config.yaml
norm: "layernorm"
attn_scale: 0.125
init: "normal"
doc_mask: false
MLP neurons of a small language model. Each row is named by its layer, matrix (up: input weights; down: output weights) and neuron, and shows model dimensions 16-143. Each number is 200 + 40 x the weight over its row's rms, rounded and kept within 0 to 999.
Before each neuron's rows, "fires on" lists the tokens most often at its 100 highest values on Wikipedia text that the model never trained on.

fires on: " and", " |", " /", " or"
L3.up201,204,168,145,159,193,216,186,158,211,235,151,168,116,197,174,222,150,240,182,230,197,191,192,150,205,281,209,226,244,247,196,246,207,248,242,202,134,109,201,191,250,213,140,253,236,269,230,272,307,234,239,123,262,194,204,277,178,209,168,217,250,242,223,197,178,183,219,255,171,234,94,147,173,228,159,205,186,201,160,181,194,153,254,211,145,224,196,165,182,214,211,209,237,154,208,197,163,131,230,175,174,162,218,165,205,167,222,192,202,168,208,263,150,244,220,228,154,203,230,284,227,151,204,90,215,218,207,152
L3.down201,217,260,158,185,287,207,188,185,195,156,184,196,219,190,254,227,150,246,202,259,182,189,161,175,241,215,232,253,181,189,216,202,148,266,169,235,168,210,241,175,175,240,226,199,201,250,120,185,253,179,273,215,169,275,199,205,163,199,199,98,250,208,147,234,169,136,225,289,232,255,228,221,176,166,235,214,213,162,217,216,185,171,260,250,221,152,171,159,275,170,253,216,229,225,150,103,187,152,211,140,210,232,227,193,240,148,175,202,235,217,164,213,233,122,264,174,170,239,201,237,180,242,210,210,192,227,167,185

fires on: " between", " due", " had", "sq", " compared", " code"
L3.up261,170,195,230,142,181,194,209,209,220,124,189,230,163,174,146,232,175,226,163,245,178,179,158,216,175,184,122,231,156,227,178,235,196,279,139,247,198,229,233,180,220,251,171,221,168,292,242,312,159,238,195,180,228,159,145,207,257,233,217,176,201,149,213,163,171,226,212,261,175,208,219,129,192,207,244,160,196,211,201,245,190,238,210,151,130,196,219,166,174,159,178,165,209,174,194,206,215,150,153,271,223,228,162,114,138,158,186,160,242,200,273,255,158,202,221,201,156,232,123,262,310,157,207,249,193,257,131,191
L3.down261,174,183,192,235,218,170,193,201,167,251,111,304,204,247,157,156,199,178,211,192,259,219,213,187,192,115,191,236,183,247,185,175,224,223,226,237,179,238,237,179,226,206,246,289,237,136,264,125,224,133,249,324,250,165,231,188,191,225,197,241,182,241,154,228,239,211,203,157,208,144,131,223,140,217,220,169,134,164,226,240,208,233,242,217,160,149,189,241,182,134,186,234,180,135,271,168,176,209,146,222,195,244,158,238,122,183,174,199,236,238,257,165,201,237,193,217,179,171,205,254,276,203,155,204,140,199,172,206

fires on: " by", "=", " like", " With"
L3.up98,176,146,195,126,194,238,131,160,186,188,263,189,217,166,133,151,176,177,217,221,221,216,232,193,208,215,201,278,161,218,213,94,199,255,204,259,213,159,191,202,213,161,218,169,188,186,197,246,173,188,197,183,262,216,164,251,292,241,232,260,233,206,215,181,82,195,225,261,151,117,201,225,208,236,177,198,273,167,210,229,252,236,213,195,127,245,191,158,185,153,217,267,186,269,178,165,256,199,109,229,194,201,161,218,246,260,193,211,180,219,148,212,183,223,196,199,234,147,177,207,251,194,223,258,194,232,251,128
L3.down98,176,218,222,226,201,130,229,211,224,200,219,147,205,217,133,202,202,197,145,126,232,206,194,231,178,205,190,187,236,169,89,179,166,277,238,126,229,208,222,151,218,241,196,214,194,280,255,160,198,169,211,140,324,209,241,153,177,205,207,180,148,238,201,245,245,165,192,133,257,172,237,253,290,168,253,204,217,205,191,199,174,192,160,210,183,205,110,290,179,208,266,184,228,179,243,152,187,212,237,171,169,168,294,204,153,137,179,193,251,211,273,262,204,178,179,171,219,168,252,143,145,216,227,214,212,188,181,177

fires on: ",", "."
L3.up118,267,195,136,131,179,234,203,180,179,221,158,187,177,194,156,297,153,204,194,94,213,245,191,137,202,195,146,168,276,225,255,170,185,121,200,217,243,171,127,248,135,192,211,239,226,226,227,179,233,251,237,237,224,145,249,214,230,260,253,195,246,218,245,202,171,205,247,207,153,185,187,204,221,164,210,192,283,254,204,217,260,195,164,286,311,211,242,215,214,220,224,218,239,128,197,204,205,187,278,153,148,167,150,229,217,174,167,174,193,142,271,245,190,219,186,237,167,143,196,145,268,227,136,252,220,245,227,185
L3.down118,150,278,163,226,273,172,230,192,192,189,183,185,234,170,235,204,200,115,249,205,190,151,198,150,359,130,109,158,210,175,226,223,198,220,173,239,212,234,230,279,152,120,216,168,141,229,136,214,201,145,211,96,160,212,193,205,225,169,241,209,190,212,189,206,292,233,159,164,223,175,136,209,225,213,197,141,207,198,187,121,205,255,256,207,149,224,203,223,239,207,208,247,209,165,222,183,158,164,279,202,221,241,211,253,224,166,222,219,227,194,261,206,173,233,282,241,281,146,207,196,183,164,225,224,183,201,240,274

fires on: ",", " has", " have", " whom", "As"
L3.up161,194,139,231,190,201,212,200,179,150,148,239,160,206,215,199,237,105,195,218,104,194,200,174,194,182,206,206,200,193,183,187,107,201,173,148,235,179,166,226,213,221,200,167,244,127,263,221,226,180,221,126,181,219,281,255,211,206,252,207,173,242,143,200,303,150,188,173,202,130,216,227,167,169,188,260,189,229,243,149,223,140,263,126,184,164,224,249,217,214,192,176,236,296,196,228,213,141,189,218,195,208,186,228,226,154,227,191,219,170,140,176,243,101,226,185,162,184,152,174,261,210,258,157,248,267,232,244,181
L3.down161,111,187,192,123,236,265,204,188,216,190,234,205,217,231,166,168,210,155,198,200,237,208,197,210,217,180,172,221,258,242,276,276,256,198,243,149,191,199,213,162,267,175,204,209,144,198,146,232,239,220,258,170,193,165,227,192,198,142,172,212,254,231,172,187,220,253,235,176,241,143,138,153,112,136,189,195,237,152,254,177,166,129,181,172,181,205,158,286,174,144,237,209,107,173,234,208,223,196,216,194,224,234,165,188,209,242,199,212,120,190,218,192,226,162,264,225,261,281,260,226,229,141,221,182,258,253,202,182

fires on: " under", " as", " with", " due", " because", " As"
L3.up72,217,155,218,87,227,293,180,175,220,177,242,146,228,183,190,217,172,273,190,149,174,245,199,245,137,199,206,206,213,230,139,127,174,205,175,237,220,183,163,179,176,185,163,186,175,279,317,262,284,155,80,236,209,180,200,167,190,238,247,255,261,211,197,182,174,161,258,222,139,170,230,171,233,188,232,180,242,191,150,228,206,148,193,207,141,162,209,171,173,210,208,254,143,140,175,200,171,130,218,267,217,202,169,232,183,234,262,224,217,200,250,210,126,223,177,182,180,177,175,231,190,201,195,220,198,244,250,232
L3.down72,197,202,178,254,186,171,166,160,203,155,191,173,214,191,179,127,242,216,138,113,180,205,200,172,122,274,152,265,168,226,276,171,200,170,133,163,170,236,181,235,184,188,169,227,210,221,218,165,137,224,218,227,231,286,174,270,181,111,178,191,181,212,233,213,214,205,136,207,249,222,165,220,184,162,201,162,175,141,261,204,240,257,191,181,188,234,175,130,235,230,211,250,323,159,258,138,186,235,178,142,180,183,187,213,197,176,287,194,170,226,199,216,171,215,220,215,307,212,246,249,256,143,315,211,265,217,202,217

fires on: " as", " and", "),", " family", " team"
L2.up288,199,219,259,178,159,183,146,150,188,130,186,215,194,198,204,181,195,204,245,184,251,241,156,213,201,281,226,225,208,167,246,163,218,283,170,198,212,308,141,222,266,185,183,195,156,185,239,263,135,171,164,186,209,202,188,212,259,217,206,189,252,203,202,207,179,193,210,217,138,132,233,314,286,254,254,150,242,159,179,203,211,217,217,148,208,200,250,122,207,218,190,216,180,204,143,197,216,187,225,253,190,211,165,221,267,247,182,202,159,216,209,252,231,182,206,201,237,152,162,257,272,145,201,140,168,264,233,152
L2.down288,202,176,211,230,236,198,253,211,231,206,191,116,174,167,134,240,135,222,226,174,162,114,70,256,175,144,222,150,273,225,168,194,250,238,221,168,188,197,196,198,141,201,212,188,161,203,222,135,170,196,259,260,240,205,220,183,179,196,191,201,214,251,193,224,179,204,184,192,299,254,214,240,223,145,204,220,194,195,232,218,164,247,165,219,120,226,206,220,239,129,188,212,250,162,235,213,149,207,192,237,182,182,245,220,192,222,171,169,278,234,192,260,185,219,185,205,168,113,234,113,137,218,209,284,202,147,170,245

fires on: " |"
L3.up4,228,204,156,199,143,230,167,186,189,191,192,228,148,136,145,190,209,216,258,180,218,105,220,224,238,190,126,197,223,200,218,217,275,199,219,258,256,187,129,196,203,148,244,239,211,236,220,308,240,201,207,182,248,179,211,184,193,152,247,198,257,212,171,112,142,301,239,153,154,214,118,252,263,127,192,136,204,168,172,159,210,196,234,210,188,222,261,223,244,189,170,150,226,198,150,190,226,177,217,186,179,198,183,128,264,154,232,174,191,175,197,220,194,262,205,160,158,210,177,219,244,98,208,151,255,258,175,214
L3.down4,175,193,152,216,168,211,217,189,190,235,196,133,189,205,174,252,147,207,157,223,177,196,189,269,290,210,258,177,170,221,160,195,218,180,209,183,256,203,227,169,137,206,214,254,157,228,206,163,133,215,175,173,97,322,191,197,240,264,162,196,150,152,203,219,197,235,166,167,256,171,238,193,120,180,230,147,191,203,207,161,216,211,179,191,145,175,249,164,206,266,175,176,290,183,247,96,128,208,191,185,158,197,240,257,161,169,170,122,211,176,197,158,162,213,257,143,184,203,209,179,119,276,269,201,257,213,229,198

fires on: " a", " =", " A", " An", " an", " be"
L2.up74,200,204,185,141,193,157,192,201,173,205,178,172,204,143,197,195,111,254,231,147,208,228,178,178,150,291,206,225,170,185,240,93,209,146,202,235,279,202,156,239,93,178,223,213,164,216,228,149,257,192,180,253,215,120,265,261,164,225,185,244,259,193,165,207,186,201,210,194,100,137,207,224,211,224,195,196,211,259,196,248,269,172,230,304,217,232,193,151,234,169,210,267,174,186,199,201,232,209,163,201,163,198,143,175,171,271,253,248,180,200,188,212,126,214,174,131,207,248,194,229,235,144,130,193,179,207,250,221
L2.down74,213,227,270,191,208,138,223,246,163,230,207,147,209,220,211,251,155,254,191,243,209,176,188,113,165,181,317,231,222,162,219,194,206,150,232,272,226,133,146,192,172,152,170,188,167,200,153,245,177,224,260,217,239,246,226,218,262,123,201,294,252,139,196,180,224,176,162,198,256,165,151,227,141,264,233,218,226,170,156,211,195,267,191,191,196,210,158,199,213,173,165,220,225,172,158,199,218,173,210,191,205,194,229,243,145,189,266,227,146,184,241,150,156,178,165,174,225,191,260,223,255,162,196,258,221,198,271,238

fires on: " (", " Gl", " Sh", " ="
L2.up151,183,172,174,121,181,207,158,232,209,255,192,143,202,204,190,128,162,154,226,245,204,169,201,147,207,225,206,237,211,233,176,116,205,201,236,179,228,108,218,263,244,190,135,188,258,215,204,299,250,232,226,144,282,129,172,202,224,196,215,220,256,224,258,170,150,198,198,227,170,210,147,179,227,201,207,230,203,116,218,221,227,200,287,245,137,181,222,167,151,176,189,217,231,114,218,169,238,234,231,185,173,193,174,206,194,134,154,176,263,215,170,206,163,237,234,256,148,182,189,209,266,165,111,198,190,235,242,128
L2.down151,92,201,195,216,181,122,230,232,219,171,165,264,196,222,220,152,221,172,264,147,168,178,204,259,229,183,202,164,206,95,196,284,173,221,148,189,154,263,209,152,265,216,199,239,123,209,224,177,153,171,243,193,177,189,187,192,210,143,258,206,176,163,121,199,284,172,197,234,220,233,223,251,219,232,182,232,236,166,184,203,201,166,180,152,220,231,216,197,229,254,206,160,137,301,211,224,146,278,208,165,188,172,206,220,160,225,244,231,198,184,223,162,203,154,220,111,232,178,228,222,144,215,242,231,192,155,173,209

fires on: " on", "On"
L2.up290,197,210,188,135,190,258,189,137,257,157,148,248,203,193,119,166,217,207,251,175,190,265,196,228,170,225,197,256,174,229,136,146,230,197,154,285,255,171,165,181,170,106,206,172,201,167,191,272,259,203,177,202,226,246,178,226,196,268,238,170,166,190,138,261,177,197,228,196,190,230,170,205,245,228,206,199,207,149,216,194,187,162,141,205,206,184,192,145,248,137,232,227,250,206,222,240,172,170,272,240,235,203,173,214,193,238,199,182,168,153,121,175,165,212,250,185,114,240,171,210,202,252,235,232,253,216,191,201
L2.down290,182,179,203,216,204,242,163,201,187,187,170,243,229,158,187,167,306,197,241,198,229,190,230,126,186,250,278,241,191,243,230,179,229,208,217,246,136,236,186,162,244,243,110,200,289,180,193,55,154,216,150,284,176,260,265,185,144,168,213,204,194,218,193,137,251,192,178,207,178,256,168,236,165,252,199,182,210,79,173,166,183,168,198,221,263,233,156,183,198,208,214,218,152,172,129,213,228,241,165,241,181,216,195,143,218,127,252,184,224,145,229,185,198,153,197,248,253,204,266,206,268,191,188,237,174,214,187,171

fires on: " |", " and"
L3.up8,219,147,120,139,156,186,223,192,179,283,168,219,160,137,150,169,207,287,201,178,250,136,171,194,188,171,222,179,233,204,223,155,250,175,223,289,232,244,198,212,170,233,267,276,218,207,275,246,192,197,231,205,216,143,279,209,162,218,219,223,206,177,167,204,173,230,237,222,171,188,121,222,174,212,216,191,164,169,230,184,247,213,298,187,187,280,259,205,205,196,139,162,131,142,172,206,190,139,201,227,182,173,192,170,259,213,199,146,181,214,140,222,212,235,169,139,211,252,231,255,269,178,160,231,155,189,240,231
L3.down8,196,223,152,199,296,197,234,225,153,208,169,204,222,231,172,195,180,159,260,227,237,209,221,198,331,173,253,233,163,243,186,166,156,204,218,258,203,209,211,176,182,211,184,156,219,203,204,185,227,108,170,213,100,219,205,221,149,157,167,174,239,201,138,182,191,129,246,200,226,261,240,147,144,157,250,216,146,195,180,204,252,239,189,139,183,202,138,132,181,193,168,180,195,233,197,53,163,185,233,185,226,250,204,195,254,194,189,161,195,227,190,135,237,131,248,176,247,255,241,229,197,213,121,295,271,274,254,244

fires on: ".", " but", " and", " (", " They"
L3.up229,247,163,140,148,204,217,154,193,143,226,143,119,200,192,239,176,194,187,224,223,257,140,253,138,204,228,248,241,276,195,270,138,229,137,221,231,245,174,144,230,170,193,232,208,195,212,300,162,282,171,221,176,246,154,211,192,226,172,124,189,235,170,247,218,201,204,236,251,171,173,186,221,208,161,189,194,263,175,231,243,304,254,246,244,169,177,239,131,199,176,167,141,213,193,281,169,257,183,230,192,137,171,262,179,243,185,209,194,201,213,168,208,165,241,169,168,144,154,147,184,239,215,89,169,178,234,226,228
L3.down229,205,198,221,161,206,153,254,276,224,159,121,273,236,211,179,186,216,158,137,159,175,196,225,209,212,199,173,211,150,181,234,287,126,228,161,265,184,263,186,197,281,263,128,217,162,156,196,174,249,181,155,175,216,249,229,255,137,206,239,215,180,209,252,168,264,239,170,169,235,225,183,241,153,178,181,207,176,214,159,217,184,225,183,166,195,196,118,270,232,250,154,186,209,251,223,149,175,210,243,122,203,188,179,257,174,211,185,191,164,190,241,154,207,207,168,143,238,201,244,225,207,168,227,217,198,252,210,173

fires on: " as", " As", " Succeeded", " became", " Incumbent", "See"
L2.up250,197,193,179,229,222,153,223,228,214,228,221,201,215,147,147,177,153,242,197,156,111,239,109,151,201,204,208,198,207,210,171,178,174,234,266,291,254,127,175,196,166,178,237,204,232,262,236,198,234,252,212,230,237,171,225,251,165,230,212,229,247,214,253,187,214,189,220,223,200,174,220,181,273,184,220,176,201,127,190,212,224,207,199,144,211,187,193,157,225,216,189,301,237,150,223,233,169,158,217,305,250,195,113,82,241,292,215,224,175,195,222,161,185,240,219,153,248,117,165,191,175,163,158,114,206,213,213,174
L2.down250,165,224,234,180,209,219,246,203,223,200,117,143,216,228,184,157,173,181,207,182,210,207,180,211,132,186,223,197,137,147,279,284,113,263,136,131,194,263,233,217,199,234,80,195,239,234,220,244,238,190,168,222,290,182,226,239,195,164,197,265,173,194,181,254,194,190,152,222,182,146,195,260,244,302,183,241,207,230,188,216,151,165,154,221,180,226,250,187,224,261,234,192,291,199,170,167,221,168,125,172,238,192,154,151,127,248,244,206,214,191,218,112,228,227,208,202,184,222,234,246,158,203,122,142,255,176,177,176

fires on: " on", " north", " at", " located", " in", " Location"
L2.up69,159,221,225,135,193,226,163,215,219,154,202,283,189,125,206,179,236,215,204,174,261,116,174,207,150,175,216,285,287,243,212,178,234,167,188,222,250,148,237,167,136,236,233,224,207,248,197,156,248,255,36,156,206,280,218,184,202,281,177,185,183,164,166,213,137,182,211,221,206,206,257,208,206,177,175,210,207,210,144,174,153,172,99,199,235,190,212,205,199,241,197,186,198,163,247,214,215,230,185,265,230,215,181,240,212,220,223,195,172,209,205,230,146,234,210,131,198,246,209,200,182,236,204,206,175,189,276,148
L2.down69,234,222,176,88,218,169,224,157,228,189,130,171,174,160,177,167,270,218,179,188,219,223,193,199,70,186,253,138,200,195,183,189,156,122,159,214,194,211,150,156,228,235,159,194,237,223,269,246,236,237,249,184,215,270,266,256,218,193,192,133,183,188,204,231,199,194,192,204,181,268,177,210,277,220,161,206,167,149,217,192,190,176,224,125,148,230,211,162,230,201,163,229,168,163,253,167,164,198,113,260,151,254,216,207,201,210,188,167,160,187,232,188,138,186,181,296,196,221,193,217,184,173,245,266,164,177,159,310

fires on: " an", "An", " An", "Ch", "Wh", " Ch"
L2.up123,180,209,188,136,216,274,170,171,174,204,199,201,189,193,205,125,150,173,222,201,149,231,292,150,188,181,221,218,217,184,266,200,285,79,243,170,246,231,132,191,122,131,242,184,210,239,208,216,278,168,225,198,223,245,257,191,169,210,193,226,190,188,192,243,155,195,238,203,185,155,178,189,152,196,253,221,110,281,186,185,195,206,181,215,277,224,222,230,239,165,247,144,208,195,200,211,214,188,202,185,197,167,256,275,278,302,242,197,209,225,199,261,121,214,123,184,170,205,224,193,214,168,119,297,205,197,171,285
L2.down123,235,207,181,198,188,143,181,137,202,215,164,207,189,260,298,128,223,231,230,269,204,202,212,177,228,189,247,183,275,219,230,216,226,151,181,197,200,212,204,201,170,212,219,146,190,114,202,270,177,189,150,284,282,191,134,150,212,211,192,231,312,232,233,179,289,185,271,247,203,265,243,182,249,87,211,196,159,179,221,173,229,147,242,239,184,177,178,250,178,145,196,181,210,167,237,272,245,152,144,204,184,193,185,197,206,157,184,187,223,231,218,216,169,259,166,167,269,265,150,196,178,178,233,241,258,139,238,274

fires on: ";", ",", "ers", "inae", ");"
L3.up100,218,228,218,185,157,180,137,208,169,211,207,158,214,167,184,186,176,208,196,61,224,247,138,211,187,227,162,182,177,249,306,255,194,173,119,222,202,194,246,170,129,219,187,248,182,227,202,247,189,210,170,222,205,185,220,220,228,166,230,154,278,148,252,219,207,206,205,192,158,132,188,287,139,202,172,195,251,216,176,196,258,260,223,154,215,248,227,191,178,184,128,188,206,225,212,211,128,209,224,212,167,211,243,209,269,179,122,202,190,163,225,276,244,192,193,213,228,152,230,257,311,198,175,229,233,237,218,251
L3.down100,218,181,165,204,215,211,237,183,216,185,222,212,172,185,193,197,231,137,192,223,187,192,273,253,192,195,215,267,215,199,183,198,187,192,216,199,175,265,210,236,247,255,163,281,71,223,218,158,218,241,250,222,218,219,249,106,194,230,169,221,151,268,185,250,237,200,239,187,130,217,208,167,163,253,153,233,242,209,184,170,118,217,197,211,159,179,244,243,182,230,159,171,159,218,128,190,131,198,287,158,205,217,227,221,190,183,216,200,147,188,270,215,133,179,255,245,160,107,154,244,189,302,124,179,220,221,248,152

fires on: " |"
L3.up11,221,151,221,117,157,161,225,197,200,173,163,233,196,175,176,143,225,225,229,219,253,179,195,170,190,218,234,215,191,271,242,216,224,245,194,138,155,143,218,157,211,206,196,302,166,233,180,234,228,241,190,207,258,208,215,234,200,220,216,177,200,191,169,272,182,204,149,232,165,255,144,228,155,232,125,220,164,169,156,216,190,191,174,153,108,257,219,237,177,197,186,223,268,180,176,205,138,216,225,167,170,190,264,224,218,118,180,197,123,196,168,217,135,221,235,211,141,275,180,245,187,218,157,183,257,179,228,128
L3.down11,196,183,136,286,238,207,236,198,225,218,194,197,185,228,186,187,209,165,240,123,175,198,203,237,107,204,190,181,165,163,223,189,178,157,185,255,250,161,115,232,228,174,194,211,266,216,219,208,173,149,214,245,223,260,258,101,258,213,218,145,156,231,251,113,166,237,284,148,240,178,262,208,172,194,245,162,194,237,220,173,240,253,224,190,134,141,221,164,176,222,235,185,216,273,202,224,230,191,222,276,221,194,162,175,260,162,271,210,252,224,216,185,249,223,177,142,219,250,216,164,122,140,165,215,228,272,221,169

fires on: " by", " under", "=", " to", "Following", " architect"
L3.up266,119,164,252,175,176,220,252,155,210,201,218,205,175,189,176,193,229,185,262,254,247,238,167,162,174,194,152,215,172,190,196,140,224,249,133,264,167,129,167,105,220,193,215,271,205,179,173,268,253,234,232,168,220,253,223,227,248,232,254,258,160,171,216,189,190,203,203,216,120,168,218,199,261,238,199,164,253,199,196,266,176,257,130,151,146,230,248,204,163,181,182,202,225,210,165,200,130,142,242,173,227,217,99,174,267,276,166,200,151,143,231,258,167,180,199,220,175,227,192,217,196,202,209,245,181,265,277,225
L3.down266,156,182,221,221,204,164,227,231,170,178,187,199,146,207,273,184,153,309,193,200,186,227,215,190,188,231,219,189,163,220,177,171,203,250,235,153,177,170,211,214,262,247,255,187,200,229,181,203,136,221,199,143,194,183,242,176,268,245,159,236,156,228,107,181,157,251,162,188,156,234,233,217,234,200,268,252,167,217,136,215,208,287,111,149,276,231,201,211,249,180,260,226,188,271,260,160,237,231,163,171,155,203,255,236,258,262,142,199,244,188,218,227,185,189,208,195,201,193,127,207,244,151,246,211,135,226,201,229

fires on: " one", " an", " renamed", " addition", " there"
L2.up84,159,128,195,158,195,193,139,183,244,199,168,209,151,243,233,86,186,236,231,116,197,191,254,180,164,156,234,203,170,177,201,180,213,213,217,261,284,214,132,214,177,137,194,228,96,172,226,208,223,217,189,189,233,223,178,227,200,237,176,242,204,236,185,143,231,164,204,184,176,222,248,186,244,214,185,199,248,206,208,182,245,152,150,213,134,85,124,129,230,223,188,234,285,192,172,213,199,227,236,284,184,221,170,252,184,162,235,198,162,230,191,183,120,237,207,197,228,211,173,187,199,213,200,195,202,199,254,191
L2.down84,214,215,170,197,193,204,157,160,201,144,174,202,218,232,204,184,222,266,162,112,188,225,183,228,157,179,202,203,223,288,227,136,126,131,85,110,203,188,222,136,137,171,178,236,163,284,228,191,190,204,274,194,273,278,254,169,183,168,164,258,159,213,235,166,251,189,179,204,236,197,242,198,242,258,194,210,160,204,202,195,154,243,234,196,163,140,179,202,255,147,221,221,226,223,154,245,183,201,240,195,120,215,172,240,209,152,217,205,166,239,267,209,200,163,183,215,237,179,221,166,169,233,223,317,197,214,233,237

fires on: " |"
L3.up231,158,174,207,158,174,178,225,243,181,218,224,190,179,193,177,230,212,193,133,235,169,184,229,172,241,237,196,247,264,319,208,158,234,173,222,147,223,240,180,138,203,160,216,228,185,261,240,195,204,144,184,164,250,161,199,199,245,243,145,229,254,232,214,155,251,243,187,202,210,164,184,267,248,191,200,147,248,207,195,206,249,239,177,212,136,148,188,253,224,284,155,236,312,144,189,191,242,202,245,157,206,202,192,150,232,80,250,167,184,154,252,187,198,198,164,74,163,198,221,231,216,228,196,252,189,178,220,193
L3.down231,237,170,150,231,198,210,261,250,234,198,180,142,223,177,144,210,204,159,176,184,193,187,198,211,222,193,204,252,177,110,187,199,221,138,237,220,231,142,199,188,159,161,164,255,192,136,158,159,185,203,220,262,293,254,229,116,155,177,312,138,166,195,283,217,166,223,196,168,263,267,238,178,147,178,248,232,140,218,238,188,184,222,192,231,192,183,220,181,209,185,229,154,200,246,204,153,172,171,276,214,198,132,147,224,203,220,202,227,173,212,204,226,189,192,189,184,194,117,265,242,166,181,118,196,272,162,183,210

fires on: " in", "-", " on", "–"
L2.up173,165,185,286,191,187,239,202,164,176,214,231,212,177,159,196,105,196,203,226,202,245,208,217,203,192,151,204,157,269,168,161,252,225,226,163,145,204,203,224,158,153,116,273,183,191,201,257,265,321,221,211,210,205,194,169,205,177,201,196,230,135,149,181,231,232,208,286,244,168,169,181,210,179,210,170,192,202,150,205,156,234,201,212,145,286,247,275,133,211,150,160,254,289,121,219,194,163,186,197,271,231,229,209,208,211,168,160,178,213,161,93,164,181,254,166,216,144,222,199,271,223,211,244,187,149,238,193,191
L2.down173,216,215,198,244,190,234,232,222,194,213,218,228,234,210,162,322,274,163,141,219,157,199,199,121,198,253,248,256,137,231,238,229,219,162,233,250,119,167,248,231,175,226,194,223,158,130,181,170,165,215,115,170,228,264,206,190,209,159,204,295,241,156,202,226,295,191,190,221,184,213,192,200,190,189,179,155,169,187,198,162,156,191,226,164,253,142,198,204,189,231,235,202,106,204,154,210,204,232,217,228,123,182,154,179,222,244,230,195,226,155,268,184,221,155,168,245,237,194,186,164,184,225,311,193,225,183,165,233

fires on: ".", " William", " Martin", "edd", " Thomas", " Thompson"
L3.up155,162,173,126,230,207,244,188,173,159,217,180,168,200,185,127,170,187,164,288,126,160,259,191,207,224,237,217,124,198,230,176,174,171,211,227,196,242,221,171,205,230,219,163,211,251,156,208,248,234,218,210,182,204,198,216,236,236,231,175,204,135,186,258,258,172,190,127,199,202,216,211,236,263,199,130,179,201,218,179,196,220,233,202,241,221,267,261,193,244,120,191,268,199,185,136,254,182,198,302,167,185,149,177,221,224,127,163,191,163,141,190,177,205,165,169,210,161,169,204,120,216,171,148,245,249,223,237,132
L3.down155,231,205,181,164,234,193,219,251,214,135,187,229,209,138,205,247,171,247,112,250,179,246,197,260,244,227,211,215,250,158,180,267,152,269,163,257,228,195,162,199,320,250,148,199,243,278,169,207,210,202,221,230,159,234,142,189,230,100,207,228,190,251,100,176,293,225,232,114,234,178,136,154,130,201,209,193,160,165,229,207,199,245,221,173,227,254,110,234,170,224,223,127,242,298,205,207,168,201,195,195,177,209,205,246,146,201,244,180,201,210,215,167,197,245,188,194,240,150,191,141,166,141,216,170,159,203,155,237

fires on: " an", " one", "\n ", " two"
L3.up54,187,242,218,210,190,239,177,173,199,140,168,224,173,173,191,81,254,183,187,215,314,164,180,209,175,164,190,226,184,225,183,147,259,147,280,168,215,237,176,182,202,118,187,210,229,202,258,259,202,269,205,191,242,217,190,238,187,235,114,209,208,249,147,176,155,232,295,254,215,210,197,173,191,164,170,192,204,183,191,263,194,233,207,259,202,165,210,126,234,252,236,113,202,186,196,186,231,159,203,244,199,180,142,232,282,269,197,203,195,245,242,254,141,228,205,217,201,156,165,169,249,118,181,200,136,194,196,168
L3.down54,280,164,166,170,204,221,177,130,204,181,147,198,169,195,242,202,179,170,258,215,232,236,269,276,179,91,147,208,192,214,177,175,195,192,144,165,214,224,202,194,221,191,281,203,213,218,198,197,241,304,236,178,313,181,199,211,173,238,205,188,184,203,182,234,219,207,223,228,116,243,188,208,187,261,145,244,215,153,200,171,188,172,136,189,185,256,208,175,213,196,209,144,323,214,211,146,213,144,166,246,212,201,208,172,225,209,186,234,170,313,221,196,196,125,249,167,219,182,196,203,201,161,186,181,138,207,172,234

fires on: " and", " but", " so", " as"
L3.up15,236,184,142,175,176,255,215,155,215,154,107,149,150,141,201,167,191,246,175,232,154,205,227,182,173,124,275,287,224,231,175,170,198,232,184,194,207,234,182,204,288,135,240,209,185,197,301,131,214,158,201,150,223,191,181,177,286,231,169,214,217,233,178,144,166,172,206,248,209,146,222,294,221,237,267,197,267,221,214,175,170,226,212,242,193,159,250,158,156,213,200,224,188,132,190,199,198,173,238,277,163,238,164,150,230,243,215,188,204,240,295,151,165,238,202,234,168,129,205,220,239,220,184,172,142,182,199,254
L3.down15,273,185,192,219,198,184,229,218,183,200,238,156,156,219,252,204,301,185,146,233,143,178,142,193,172,181,202,225,235,166,232,205,209,179,226,230,191,126,222,201,144,152,176,199,193,151,177,179,241,220,257,157,263,231,223,163,173,248,273,235,70,287,293,165,196,152,183,249,169,193,178,232,160,174,159,211,217,119,188,250,211,265,216,199,279,241,244,207,195,252,169,286,237,216,180,142,170,199,264,210,210,171,247,210,135,246,180,201,186,182,210,207,133,202,233,234,214,186,221,171,176,221,190,233,269,253,187,190